Weights of a small GPT-style language model, trained from scratch on English Wikipedia.
Size: 15 layers, width 192.
Architecture: LayerNorm before each block, biases, untied embeddings.
MLP neurons of a small language model. Each row is named by its layer, matrix (down: output weights) and neuron, and shows model dimensions 32-127. Each number is 128 + 32 x the weight over its row's rms, rounded and kept within 0 to 255.
Before each neuron's rows, "fires before" lists the tokens most often just after its 100 highest values on Wikipedia text that the model never trained on.

fires before: "e", "ul", "al", "y", "ry"
L7.down140 [118 110  95  82 154  49 159 100  87 154 158 103 151  99  96 115 183  67 133 109 130 143 138  97  99  82 180 114 148 116 129 153 112 151  84 140 132 157 138 121  94 120 140 178 142 169 157 113 125 141 156 226  98 173  87 170 145 127  96 143 158  87  93 135  87 164 107 145 137 151 121  72 116 124 143  70 152 140 140 120 129 128  84  97 177 154 145 109 190 141  70 125 175 174 146  35]

fires before: "ing", "f", " the", "en", "e", " a"
L10.down3 [159 158  83 142  87  89 107 135 152 110 132 139 100 159 103 118  90 121 132 181 123 161 159 185 136 112 154 122 134 181 131 150 140  65 149 128 142 158 142 122 176 171 127 134  58  84 151  95 143 153  91 177 170 177  76 171 188 121 112  99  54 153  51 151  54 160 176 134  97 168  95 138 172  92  67 150 137  69 136 150  90 108 103 149 110 111 198 127 140 138 157 141 148 143  81 135]

fires before: "ed", "ing", "p", "k", "en"
L7.down492 [100 127 122 107  70 108 150 190 107 151 146 100 133 143 168 162 180 143 135  93  95 138 154 141 183 152 107 168 124  94 125 142 124 179  74 135  94 120 120 107  64 103 141 152 135 157 134 143  84 131 163 136  53  95 131 145 135 148  34  94 191 150  87 190  90  52  41 104 116 148 157 124 118 141  95 116 126 156 107 155 149 177 118 151 149  97 154 130 163 114 129 122  44 116 117 156]

fires before: "0", "8", "ound", "6", "2", "1"
L10.down264 [ 96 122  59 118 147  99 116 129 100 135 111 108 137 155 154 171 136 199 156 199 110 116 149 130 187 128  95  93 173 142  96 168 140  61 160 124  37 141 146 135 107 118 119 105 133 102  97 121 168 130 130 163 177 119 137 150 123 150  82 117  82 100 134 102 156 146 129 165 116 148 191 133 129 115 123  83 164 170 124 102  87 123 151  91 118 113 131 111 210 129 137 165  91 119 136 117]

fires before: "al", "ary", "an", "d", "ish", "ity"
L11.down591 [124 171 137 175 121 150 125 128 132 172 123 128 126 129 190 124 142 161 149 126 144 122 125  94 143 102 130 117 124 154 133 135 163 138 137 170 173 153 108 200 123 133 106 126  99 106 171 184 123 177 154 175 119 134 111 125 127 181 181 103 168 141  90 132  54 147  72 141 139 168 135 200 135 134  75 128 138  48 146 101 165 103  61  80 123 133 155 131 114 164 121  70 101 127 116 189]

fires before: "ct", "en", "an", "t", "er", "l"
L7.down397 [135  92 105 151 136 108 105 183 146  57 162 118 141 154  93 114 160 132 112 117 133 144 118 132 102 149  73 155 130 122  96 146 143 174 165 133 154 146 117 172 102 115 101 103 117 213 148 122 174 149 102 189 138 194  87  90 142  77 181 109 125 169 201 143 112 124 117 129 106 103 132 106  78 137 150 127 112  72 101 124  71  83 137 124 107  97 124 156 149 100  91 137 153 158 202 107]

fires before: "l", "b", "ong", "f", "i", "-"
L3.down453 [117  70 175  99 154 144 128 110 146 119 141  98 163 148 149 154 146 199 150 162 102 171  78 109 154 206 103 121 175 167 114 152 138 122 101 158 187 112 134 159 149 112 124 148 174 137 104 139 126 133  53 155 149  75 127 107 101 104  83  89 178 183 114 115 101 126  86  98  99 100 170 125 107 108 127 114 173 132 185 156 128 130 105  83 115 120  65 148 174 145 124  92 119 140 136 122]

fires before: "t", "ts", "c", "ic", "ur", "ce"
L12.down543 [123 113 149 126 148 101 102 115  85 110 122 141  78 112 131 138  86 142 152 140  91 110  91 141 136 129 124 137 153 174 148 123 134 134 102 144 155  57 158  95 162 168  87  70 172 156  88 147  91 134 126 133 107 162  84 112  99 137 131 162 158 141 130  97 179 127 167 177 136 145 142  66  63 131 145 148 148  99 102 174  99 209 128  95 146  92 109 120 180 118 160 149 125 166 126 120]

fires before: "l", "b", "ong", "ber", "ts", "t"
L6.down21 [112  98 216 106 187 130 183 106 172 146 150 150 104 109 105 132 113 145 152  76 110 173  76  98  95 125 125 131 115  97 122 101 143 145 137 160 187 158 171 155 152 166 126  99 166 168  89 161  96 139 129 143 118 122 103 124 113  74 125 102 104 112  98 162 180 164 114 166  89 112 106 183  97 105  76 132 192 139 143 126 168 122 117 134 154 114 119 157 183 114 149 100 147 162 117 145]

fires before: "e", "c", "ver", "ad", "k", "ar"
L7.down373 [105 115 155 142 105 125 170 164 119  95 146 106 110 134 131 191 114 148 153 162 126 109 104 128  44 160 138 178 124 114 121 121 120 127 130 156 125 118 143  89 119 123 145 159 131 146 156 122 107 123 100 225  83 115 141  86 130 122 124 109 112  88  37 151  19 146 149 148 137 138 158 127  71  77 173 161 183 146 147 106 156 138  82 110 119 129 115 133 133 111 114 123  56 161 142 148]

fires before: "ic", "og", "i", "at", "ol"
L11.down685 [ 98 138 146 201 120 148 110  97  19 101 125 149  76  84 125 124 187 171 131  89 122 167 155 146 127  52 145 118  78 164 162 147  69  99 101 126 101 156 150 146 164 174 161 111 143 102 155 124 112 138 203 117 153 106 117  98 140 143  87 171 119 126 129 153 134 164 165 144 127 131 145 181 133  70 109 113 138 184  97  93 157 128 149 127  73 108  65 134 142 138 152 203  98  89  89 162]

fires before: "b", "p", "t", "l", "es", "k"
L9.down555 [111  96 143  86 134 119 168 133  79 182 161 101 163 157 171 199 116 170 145 149 133 144 147 109 111 125 163 128 144 125 110  97 135 194  65 114 145 131 142  65  91  92 120 144 129  33  64 208 168 166  85 156  60 118 138 146  81 167 110 116 207  99 112 156 115 174 127 114 100 131  89 122  90 141 129  84 149 100 124 133 121 135  99 140 142 109 128 162 153  89  68 169  91 189 124 184]

fires before: "as", "ct", "ad", "g", "f", "av"
L3.down470 [172  86  92 107 148 109 158 152  85 177 156 179 123 127 119 194 169 141  77 127 149 122  61 144 142 167 102 138 124 178 130 117 135 103 106 174 136 151  90 136 131 109 139 170 110 127  88 186 144 127 138 126 115 113 135 116 114  62 128 139 118 125  98 180 126 129 102  99 119 127  76 131 147 155 141 144 187 183  93  70  71 121 157  99 121 141 177 115 136 128 153 126 104 105 108  75]

fires before: "ce", "c", "at", "s", "i", "se"
L12.down59 [133 114 137 132 117 117  81  85 150  66 124 102  93 103 146 182 111  97 145 131 107  88  76 114 172 133 120 103 228 133 155 155 132 178 144 121 155  85 128 124 176 147 146  94 133 136 148 111 110 166 133 139 153 125 139 158 103 155 167 145 113 170 139 103 163  81 168 149 172 109 124  54 105  93 113  78 129 109  44  73 103  94  90 101  84 161  75 148 103 160 172 174 168 108 108 174]

fires before: "h", "e", "ion", "er", "al", "or"
L9.down156 [117 159 117 104 203 144 136  73 100 112 155 177 162  81 149 168 180 132  97  98 163 186 172 129 181 129 160  96 100 129  98 124  97  81  75 155  83  77 114 124 139 128  99 111 136 125 131 131 119 146 148 151 109 118  91 110 133 169  96 120 141 130 143 192 165  75  94 224 132 133 121 118  93  97 143 130 149  87 105 112  83  70 124  86 163 103  99 152 135 170 193 133 119 106 162 180]

fires before: "ay", "ed", "m", " n", "t", "d"
L11.down479 [144 129 133 159 172 173 103 127 145 109 161 116  86 108 141  69 169  81 119 119 119 141 108 134 193 139 170  70 114  39 106 154  61 116  91 135 138 154 147 145 130 104 143 197 108 120 119 132 123 114 154 149  84  91 140 115 156 148 127 160 136 104 146 117 125 174 129 116 232  96 159 181 165  56 132 160  79 148 159 130 126  75 114 101 142 135  87 131 152 115 185  89 153 133 177  84]

fires before: "im", "e", "w", "it", "r", "ra"
L3.down570 [149 101 132 124 174 198 107  92  77 131  87 155  64 100 119  90 130 155  90 181 146 150 130 104 128 102 123 156 114 191 135  68 144  95 149 147 101 102 134  93  80  69 201 141 127  98 178 100 125 128 109  64 131 119 120 153 109 102 121 113 195 129 160 151 118  99 127 163 138 150  92 126 165 168 157  72 109 116 127 203 189  98 131 153 152 184 131 152 159 120 198 156 166 173 132 121]

fires before: "ion", "or", "ive", "ed", "ions", "ing"
L12.down685 [122 209 129 158 160 139  98  83 151 135 138 139 191  91 131 105 167  96 154 152 109  94 125 150  58  66 104 169 157 102 116 143 111  85 147 105 142 147 146  98 144 158 116 133 125 116 118  75 125 145 117 182 100 109 106 139 155 145 120 142 120 104 109 190  92 105 140 150 118 164  80 180 121 142 133 125 157  77  82 116 114 136 179 121 153 103 255 144 103 179 150  92 139  84 109 125]

fires before: "er", "ure", "s", "or", "ive", " c"
L10.down558 [121 103 165 193  96 160 134  90 140  98 149 142 114 102  96 136 113 107 129 138 167  64 175 172 123  42 118 186 149 122 138  72 136 153 120 130 154 147 177 117 123 166 117 134 134 164 178 154  91  94 130  78 151 154 177 137  88 169 140 153 205 160  68 140 114 122 117 137  78 137 102 231 190 163  93 115 135 121 124 168  85 126 142 120 150 134 137 148 134  72 200 188  91 185  86 148]

fires before: "on", "ed", "e", "v"
L2.down87 [136 134 117 113 155 182 145  86  76 173 125 131 104 120 143 167 160 160 147 149 140  84  58 157 111 126 169 128 117 144 137  90 130 179 154 160  75 133 100 131 199 141 162  98 111 147 126 176 117 145 143 111  67  66 132  84 165 182 112 113 156 146  86 145  53  71  97 135 126  82 142 122 123 126 170 163 109  98 103 190 129 150 105 165 139  71 104  69  98  79 206 114 148 190 141 122]

fires before: "ud", "p", "e", "c", "f"
L7.down202 [120 127 104 140 178  55 128 116 116 100 149  81 115 135 103 142 124 161 162 144 147  95 106 194 114  86 132 137 173 151 123 183 149 148  84 124 103 112 129  98 136 167 100  56 160  97  95 151 149 156 165  66 130 146 165 174 179 141 119 160 129  86 173  67 135 128 147 107 178  86 135  99 132 132 104 183 124 152  53 138  69 161 187 140 131 103 133 101 164 136 124  90 156 113 136 101]

fires before: "\n"
L2.down139 [ 54 135 172 116 138 133 136 114 135 120 122 143 122 108 100 140 129 158  46 178  60 132 112  47 155 143 119 137 118 140 171 118 110 143 159 139 128 146 153 127  96 132 136 134 128 136  76 140 135 225 110 123 107 220  91 137 146 194 158 158 174  99 117 147 136 110 135 159 120 110 100  95 118 165 126  82  91 100 112  85  87 127 145 105 140 117 103 167 144 120 134  88  97 148 175 124]

fires before: "ter", "or", "an", "l"
L11.down718 [135  56 119 117 144  73 116 150 101  88 113  96 157 172 154 203 134 117  86 123  66 167 133 126 135 158  84 149 160 181 178 122 158 107 146 102  95 119 153 130 154 144 112 130 160 147 137 163 132 147 107 132 155 179 124 157 161 104 125 138 107 100 159 110  73 128 140 132 135 171  90 141 122 119  99 160 151  29 163 177 113 153 139  43 104 164 149 107 133 122 127  99 150 199 149  97]

fires before: "ed", "er", "ing", "s", "ation"
L12.down382 [104 175 150 131 153 125 132  56 177 134  83 200 153 175 141  91  92 115  89 113 169 153 157 124 110 150 128 124 151 134 146 116 137 126 125  98 152 161 168  81 109 157 165 151  59  96 146 121  69 134 149 146 136 176 118  95 149 105 161 161 142 181 102 106  92 173 147 140  54 136 108 162 149 152 114 104 131  73 158 177 138 136 150 150 170 139 135 122 155 155 175 147 149 138 112 149]

fires before: "id", "p", "c", "ent", "od", "ig"
L9.down746 [127 127  63 151 135  77 118 147 104 122 184 121 134 118  44 125 121 169 100  93 158 117  93 150 157 100 160 156  53 188 140 119 155 156 147 114 137 147 136 102 132 118  76 117 138  90 140  84 153 114 135 146  95 127 144 162 156  62 125 171  88 139 101 100 129 132 172 109 158  83 154 137  93  63 109 189 183  96 145 126 113 110 136 156  85 149 121 141 136  93 101 122 136 187 125 128]

fires before: "le", "v", "y", "t", "p", "m"
L10.down507 [125 163 131 172 131 143  87 109  95  91  95 133 158  80 128 127 114  41 104 142 186 121 102 105 150 142  99  84 153  77 130 161  66 114 124 179 225 166 146 138 109 139 159 146 156 123 134  93 147 132 129 118 151 153  83  90 173 126 137 161 110 119  62 108 161 121 116 126 140 154 136 137 139 125 117 175 126 124 124  82  72 162 114 154 139 165  97  98 100 158 173 126 135 155 166 137]

fires before: "e", "ate", "al", ",", "en"
L9.down693 [154  96  89 169 139  82 149 130 161 128 158 122 150  85 150  95 133 173 126 170 151 110 107  84  89 129 157 210 140  85 139 152 133 148 115 139 140 146 135 105  95  78 135 112 107 125 104 157  95 103 154  75 107 100 129 154 118 114 104 143 130 155  61 115 156 193 138 144 128  76 154  39 175 123 153 133 183 158 100 119 128 127  91  82 104 151 147 180 166  99  78 174 110 169 116  91]

fires before: "e", "t", "as", "en", "ing"
L3.down194 [206  81 109 148 129 168 141 107 107 168 170  65 141 151 139 167  96  91  84 154 154  64 102 146  66 183 105 102  83 127 128 112  54 148 116 134 143 110 130 172 164 164 146  79 103 120 186  92 138 112 117 126 124 133 152 214  83 133 143 174  63  90 122 133 134 177 136 133  65 123 177 171 142 115 125 152 147 119  63 141 109  90 130  82 110 114  86 133 101  91 143 118 120 142 132 122]

fires before: "er", ":", "ed", "ing", "al", "e"
L10.down678 [149 118  98 156 122 149 141 140 168 115 119 150 161  96 108 151  95 109 127 140  95 146 114 174  84 141 138 168 156 139 186 131 116  56 149  52 141 171  99  65 140 175 133  95 109 120 178 115 137 109 147 116 146 146 105 164 122 158 149 128 196 138 115 168 107  77 157  85 133 110  66 121 151 131 175 124 121 103 179  93 194 141 151 148 143  76 152 192 134 131 121 128 144 124 102 115]

fires before: "p", "ul", "id", " the", "ear", " a"
L6.down189 [ 77  51 141 162 146 120 132  79  83  91  86  99 121 126  99 192  90 108 141 138 106 147 131 136  96 154 107 147 120 172 146 130 137 145 115 106 101 170  99 133 159  95 136 125 154  95 111 103 177 109  90 110 111 112 117 127 133 153 134 128 137 134 172 136 129 116  98  79  88 171 166 152 187 113  79 111 106 116 150  48 140 179  88 119 105 127  69 163  91 104 158 189 153 174 139 144]

fires before: "al", "y", "le", ",", "ul", "==="
L6.down627 [129 126 170 156 143 123 163 100 114  80 105 122 140 105 107  98 137 159  95 118 195 117 137  93 124  98 154  93 126 111 152  98 136 121  66 136 185 163 103 131 152 126 119 147 124 129 122 108 114 149 123 122 107 181 104 155 104 164  83 169 112 144 137  87 118  81 141 149 127  98 114 160 147 155  57 120 104 101 112 153 175 100 167 178 137 186 152 129 124 138 163 145 133 108 137 211]

fires before: "all", "le", "ul", "ed", "h", "t"
L12.down309 [ 98 114 114 144 164 194 145 155 151 133 125 140 164 153 115 113 102 128 131 151 113 153 113 134  95  89 187 174 153 153 156 147 158  85 122 149 173 112 103 138 161  45 143  66 117  49  88 158 166  96 145 148  86  83 189 136 115 126 142 111 112 136 151 118 121 129  86 111 118 101 163 117 197 161 174 199 134 145  79 111 113 135 130 105 160 133 107  81 155  87  72 132 118 144 180  64]

fires before: "er", "or", "it", " 2"
L9.down351 [ 71 118  69 105 147 187 126  86 172 125 119 142 142 110 183  69 118 170  46 124 154 133 139 132 173 128 147 124  98 128 109 167 107 150  87 136 119 147 132  56 161 138 163  81 161 115 140 113 134  93 169 108  80  90 133 130  99 167  59 201 191 163 127 177 151 119 107 125 134 133 133 105 115 208 113 116 125  67 127 142 152  98 184 113 129 111 138  76 167 123 155 178 168 148 103 139]

fires before: "n", "a", "in", "ad", "her", "g"
L2.down34 [105 144 170 164  99 112 201  88 108 167 187  88  97  96  97 170 104 101 145 190 111 110 137 108 198  99 136 139 124 137 120  18  99 112 161 117  90 103 123 163 118 170 107 127  92 124 132 167 147 126 151 127 183 139 112 153 129 152 120 138 107 111 107  74 111 101 106 104 111 177 119 122  96 127 128 111 147 184 148 130 133 158 147 213  74 140  97 144  41 119 165 151 154 108 108 165]

fires before: " |", "z", " T", " R", "e", "im"
L3.down423 [112 166 137 119 183 165 126  98 103 176 114 162  70 178 212 108 130 172  91 159 170 145 114 132 125 101 113 181 154 187 125 152 149 128 123 142  99 172 149 109  93  81 165 117  86 169  74 119 140 125 175 114  99 147 118 139 101  97  92 139 128 114 127 177  75 134 132 134 139 196 177 118 163 189 176  84 139 150 107  94 129 143 119 135 111 112 145 142 130 167 110 106 117 120 105 161]

fires before: "o", "i", "ies", "ers", "e", "is"
L12.down184 [115 145 176 154  62  87 134 166  65 119 157  80 149  65 134 110 187 184 107  78  65 144 140 137 135 142 125 143  86 104 162 188  79 130 102 157 123  90 168 126 154 125 174 132 131  89  93 156 113 128 101 173  39 126 131 178 147 190 125 120  56 190 134 148 181  80 118 164 167 146 106 142 119  75 143  71  92  91 117 125 146 128 149 179 130 136 150 168  89 165  95 158 162  83 117  94]

fires before: "o", "i", "at", "os", "al"
L3.down291 [137 122  94 171 138 151  84  89 188  90 113 110  79 137 121 180 159  94 124  89  35  97 128 102 178 116 158 123  96 126 106 129 107 175 141  90 189 107  97 112 127 106 148 136 114 189 107 139  97 155 137 176 108 132 107  44 109 155 100 148 105 151 167 112 108 136 139 129 130 170 153 144  89 103 101 114  98 117  86 113 160 104 145  84  74  92 118 170 114 149 149 128 159 103 150 166]

fires before: "in", "n", "ra", "er"
L6.down426 [103 141 190 152 130 126 123  71 132 155 162  88 192 136 148 105 102 141 144 126 141  96 136  82 180 124 125  94 105 116 136 124 111 118 122 120 162 103 127 122 128 133 111 108 186 238 128 120 164  98 156  66 165 118 107  74  99 185 108 124 148 129 162  96  94 129 135 155 133 141 181 116  93 193 128 110 101  97  84 143 147 139 161 159 166 114  95 172  91 163 167 110 161 101 133 208]

fires before: "ord", "ed", "og", " by"
L12.down50 [193 125 169 104  87 119 184  56 156 165 133 151 143 131 160  81 162  78 153 141 106 131 132  86  49 103 145  94 159  69 136 127 138 132 149 131 132 112  94 113 133 149 113  72 114 170 134  55 141 104 132 140 141 127 118 141 143 101 173 108 116 184 111 118 165 153 140 151 112 122 149 134 108  55  64 136 153 156 163 131 132 176 178 139 108 131 120 110 115 168 196 138 110 108 151 128]

fires before: "o", "i", "at", "os"
L2.down349 [132 136 111 151 156 125 144  94  58  81 156 125 144  69 103 135 181 154 175 112 115 145 111 108 158 158 184  62 106 124 158 171 117  92 109 136 177  90 118 138 101 106 153  99 147 144 118  98 129 130 134 160 120 161 118 156 171 195 105 109 145 162 117 122 121 117 125 109 133 179 155 186 134  80 125 124 110 166 119 111 176  97 146 137 135  99  54 185 104 153 195 175 188  84 144 166]

fires before: "ed", "c", "s", "ect", "p", "r"
L11.down171 [107 169  97 125 174 146 102 100  93  80  97 113  97 115 108  85 144 120 116 138 163  65 132  81 129 117 154 127 115 148 143 131  80 151 177  99 181 126 143  61 172 129 117 141  64  89 156 131  98 117 144 110  76 129 153 137 157 188 132 106 108 143 107 188  51 145 175 163 102 141  99  81 135 177 104 112 182 131 129 118 133  99  98 181 124 141 148 114 178 180 112 120 195 128 131 103]

fires before: "ul", "e", "t", "ct", " in", " to"
L7.down45 [120 136 112 146  94 114 103 139 119 157 167 126 205  90 107 136 131 158 162  60 135  89 112 132 155 123 135 132  99 128 112 159 104 164 106 151 121  99 178 141  71 145 148  90 106  96 168  71 111 159 165 176 177 167  93 159 121 144 152 171 176 142 103  96 147 150  81  82  85  92  65 173 206 128 156 113 102 151 113 137  52 128 122  90 159 152 106 107  80 140 177 123  74 128 134 139]

fires before: "ct", "as", ".", "g", " ("
L6.down203 [ 98 120 192 131 167 121 155  79 156 130 165 162 117 125  91 150 175  58 102 150 139 159  52 119 114 121  67 126 169 100 113 122 119 121  77 134 156 160 158 160 109  67 147 167 112 112 108 160 173 164 107  70 177 133 134  81 158 155 181 153 113 123 125 140 119 131  84 137 108 148 112 144 131 144 153 181 107 141 105  78  44 117 140 185  80 118 112 113 144  98 101 107  84 144 151 126]

fires before: "r", "ed", "ation", "s"
L11.down658 [105 116  91  96 138 112 108 173 137 173 129 168 105 170 169 110 115 166 111  75 159  44 178  89  98 129 145 156 145 140 125 129 152 103 167 126 130 148 153  80 168  99 133 168  57 115 125 122 133 189 130 119 130 151 105 128 142 117 137 207 161 121 131 147  59  71 116 113 146 121  69 123 164 106 129  93 116 112 144 206  82 146 106 178 133 157 132  80 101 110 153 171 146 148 119  97]

fires before: "ip", " of", "al", "ed", ",", "am"
L7.down625 [114 184 117 168 102 120 173 117 154 118  83 155 169 154 102 150 130 108 100  65 129 139 126 120 106 101 112 115 191 113 166 141 149 120 136 171 192 174 146 145  97 121 143 148 149 161 146 128 107 163 124 132  87 103 168 193 158 194  85 114 101 179 145 157 138 144 100  88 161 127 129 165 158  43 118  50 111 193 144 148 171  84 115 142 135 132 111 144 138 115 126 131  85 102 123 146]

fires before: "\n", "-"
L3.down340 [ 42 177 152 145 198 187 131 115 182 109 159 113 112 113 127 159 126 140  70 103  73  91 122 126 148 167  94 124  83 171  89 118 155  80 160 120  94  78 131 130 135 153  87 167 150 158  84 154 158 138 132 101 100 106  77 149 139 107 169 109  90 126  97 120 116 215 128 144 130  91 126 136 149 104 108 105 129 191 151 108 122 105 107 126 142  99  62 173 165 111 123 135  82 147 148 163]

fires before: "ag", "ge", "in", "ad", "um", "a"
L9.down583 [104  84 135  99 106 112 158  57 157  86 149 134 116  55 144  96 125 125  97 174 208 170 178 173 176 106  93 117 128 122  74  60 132 100 126  92 134 128 117 201 121 118 134 161  88 150 174 119  84 121  96 123 105 130 169  91  82 108 107 111  98  99  98 153 152  84 174 124 154 166  91 179 145 116 136 178 212 165 116 102 191 159 129 115 126 167  89 151  53 128 100 102  90 130 120 192]

fires before: "o", "i", "at", "it", "or"
L7.down737 [204 156  94 101 147 109  94  87 180  81 141 103 164  80 112  94 173 105 167 171  80 149  84 171  91 137  79  60 107 118  97 167 107 103 157 106 125 114 132 159 115 145 199  79 145 128 125 107 141 116  62 135 106 104 112 112 148 158 134 121 112 105 168 118 157 161 155 128 110 136 110 117 157 130 146  66  90 127 179  83 182  88 114 114 106 153  80 158 107 149 148 127 111 102 141 132]

fires before: "e", "on", "ed", "o", "er", "es"
L12.down450 [ 99 157 116 128 145 112 168 116 140 187  84 141 121 149 146  97 129 143 140 112 150 135 178 137 175  89 143 125 164  82 149 102 148 134  84  86 131 124 100 117 172 226 119 119 110 108 130  88 109  56 131 116 136 117  73 101 118 164 135 161 151 177  89 178 152 130 160 139 112 126  95 119 116 138 115 129 174 200 141 161 146 145 122  96 157 130 110 154 117 149 118 122 136 103  88 161]

fires before: "v", "ver", "ar", "le", "ac", "ast"
L11.down760 [ 86 106 133 132 111 130  68 168 120 152 140 132 150 163 102 202 241 125 175 134 125  91 128  93 143 159 140 165 142 154 133 106 102 186 132  99 102 101 135 134 117  77 187 144 106 113 133  97 161 139 134 177 144 116 167  60 152 132 168 160 127  94 105 193 130 145 141 112 166  54 127 133 145 125 163 151 138 112 158  94  57 136 101 155 107 149 106  95  61 106 146  68 130 178 131 128]

fires before: "e", "en", "ou", " t", "ed"
L9.down660 [189 117 137 166  99 118 145 132 162  91 127 106 118 100 135 182 104 112 165 223  70 118 140 154 112 100 162 185 163 124  82 152 113 160 124 152 159 103 126  99  55 107 130 167 127 102  93 116 148 136 176 141  73 120  97 177 150 213 106  79 160 125 149 198 113  82 148 142  71 127 155  66 171 157 143 143 143 186 107 112 101 134 126  97  57 177  95  89  92 169 128 123 134 134 152 126]

fires before: "l", "b", "w", "i", "ong"
L3.down435 [120 134 219  50 150 116 147 150 161 121  87 137 131 181 144  91 151 154 134 166 109 173 115  86 146 170 109  80 178 133  88 170 172 142  97 160 152  97 155 117 148  74 158  88 141 191 150 112  98  94  89 176 131 114 111 101 118 144  93  91 134 151 197 147 139 158  58  64 130 125 181 171  99 141  85  97 140 139 151 141 106 121  84 131 136 124  89 154 151  86  84 144 139 139 111 102]

fires before: "al", "am", "as", "o", "le"
L11.down467 [133 121 141 158 128 127 155 146 117 211  44 119 184 115 183 176 103 166 160  94  89 164  91 156  94 103 102  98 100 116 196 116 165  80 101 101  98 144 123 161  77 147 133 117 179 116 147  91 155 174 131 141 145 125 137 115 110 142  45 125 156 125  77 116 105 161 127  98 135 145 112  71 132 122 142 129 118 166 138 150 151  88  77 133 108 117 128 117 192 156 149 162  59 158 102 141]

fires before: "|---|---", "c", "^", "ce"
L10.down367 [148 148 173  29  74 139 112 118  22 143 122 169 118 114 147  99 108 113 110 171 142 129 126 102 150 165 136 109 108 152 171  98  84 134 115 148 133 121  98 130  86 152  92  91 185 143  99 100  71 148 135 119 128  67 125  37 172 169 104 135 134 145 124 147 150  93 104 130 148 180  94 126  96 162 139 173 139 151 128 145 209 133  77 114 114 106 128 166 170 170 167 118 127 168 187 165]

fires before: "p", "t", "ic", "ed", "as", "r"
L10.down205 [109 130 152 140  93 122 107 117  71 141 160 145  83 143 136 108 161 158 192 101 172 137 118 136 179  86 117 149  86  62 122 174  99 131 123 121 101 153 122 118  99 163 108  89 140 148 123 200 132 176 197 126  76  69 101 120 179 155 140 125 162 122  89 121 156 143 108 145 140 172 113 124  98 175 107 151 186 109 138  85 153 138 123 137 142 115 163 146 141 154 128 104  63 140 140 182]

fires before: "e", "ag", " m", " was", " |", "al"
L11.down188 [ 95 154  71 123 144  70 151 127 154 101 144  66  87  88 152 161 104 100 140 171 158 172 153  82 166  99 157 149  61 141 110 138 108 141 140 154 163  93  89 191  79 179 110 150 146 118 130 123 137 114 165 150  80 111 139 100  71 121  98 133 118 127  87 122 177 108 183 124  83 116 182 115 182 100 136  98 135  96 126 117 123 139  97 110  77 173 110 136 145 123  88 126 114 158 138 169]

fires before: "1", "2", ":", " |", ")", "7"
L7.down517 [ 91 138 160 104 175 131 157 140 149 101  97 107 101 125  97 131 125 199 114 171 112 102 149 185 176 159 124 114 165  69 152 122 103  78 125  41 122 154 115  88  44 148 171  98 162 137 163 111 134 123 195 122 136 141 139 213 159 138  92 158  92 135  80 165 105 129 118 112 122 121 128 112 177  94 161 131 131 206 120 144 123 190 153 114 140 125 148  76 154 168 147 107 120 118 103 120]

fires before: "v", "ar", "le", "ver", "ac", "ff"
L3.down282 [122 128 177 141 117 191 174 121 121 146 109 108 174 139 163 152 167 113 191 119 182 119  65 140 101 131 137 159  94  95 136 141  85 121 146 161  97  88 123 123 111 105 129 155 156 104 110 133 120 184 119  88 126  53 171 118 132 179 145 144 147 126  83 169  92 130 158 120 158 162 103 146 157 108 174 113 100  66 188 101 116 168 152 143  92 116 168 117 128 133 166  90 106 149 130 158]

fires before: "l", "b", "f", "ter", "st", "i"
L2.down13 [110  87 142  98 129 106 152  75 135  97 122 138 141 150 130 147 175 188 112 189 168  94 143 111 138 138 133 134 150 143  71 166 167 161 140 130 149 143 162  91  50  75 138 151 161 114 116  97 180 107 145 140 131 115 111 160  74 111 151  77 173 159 154  97 140 102 106 126 167 145  94 128 101  92  69  55 143  98 207 146 109 105 100 112 109 107 134 148 144 116 109 144 168 151 169 103]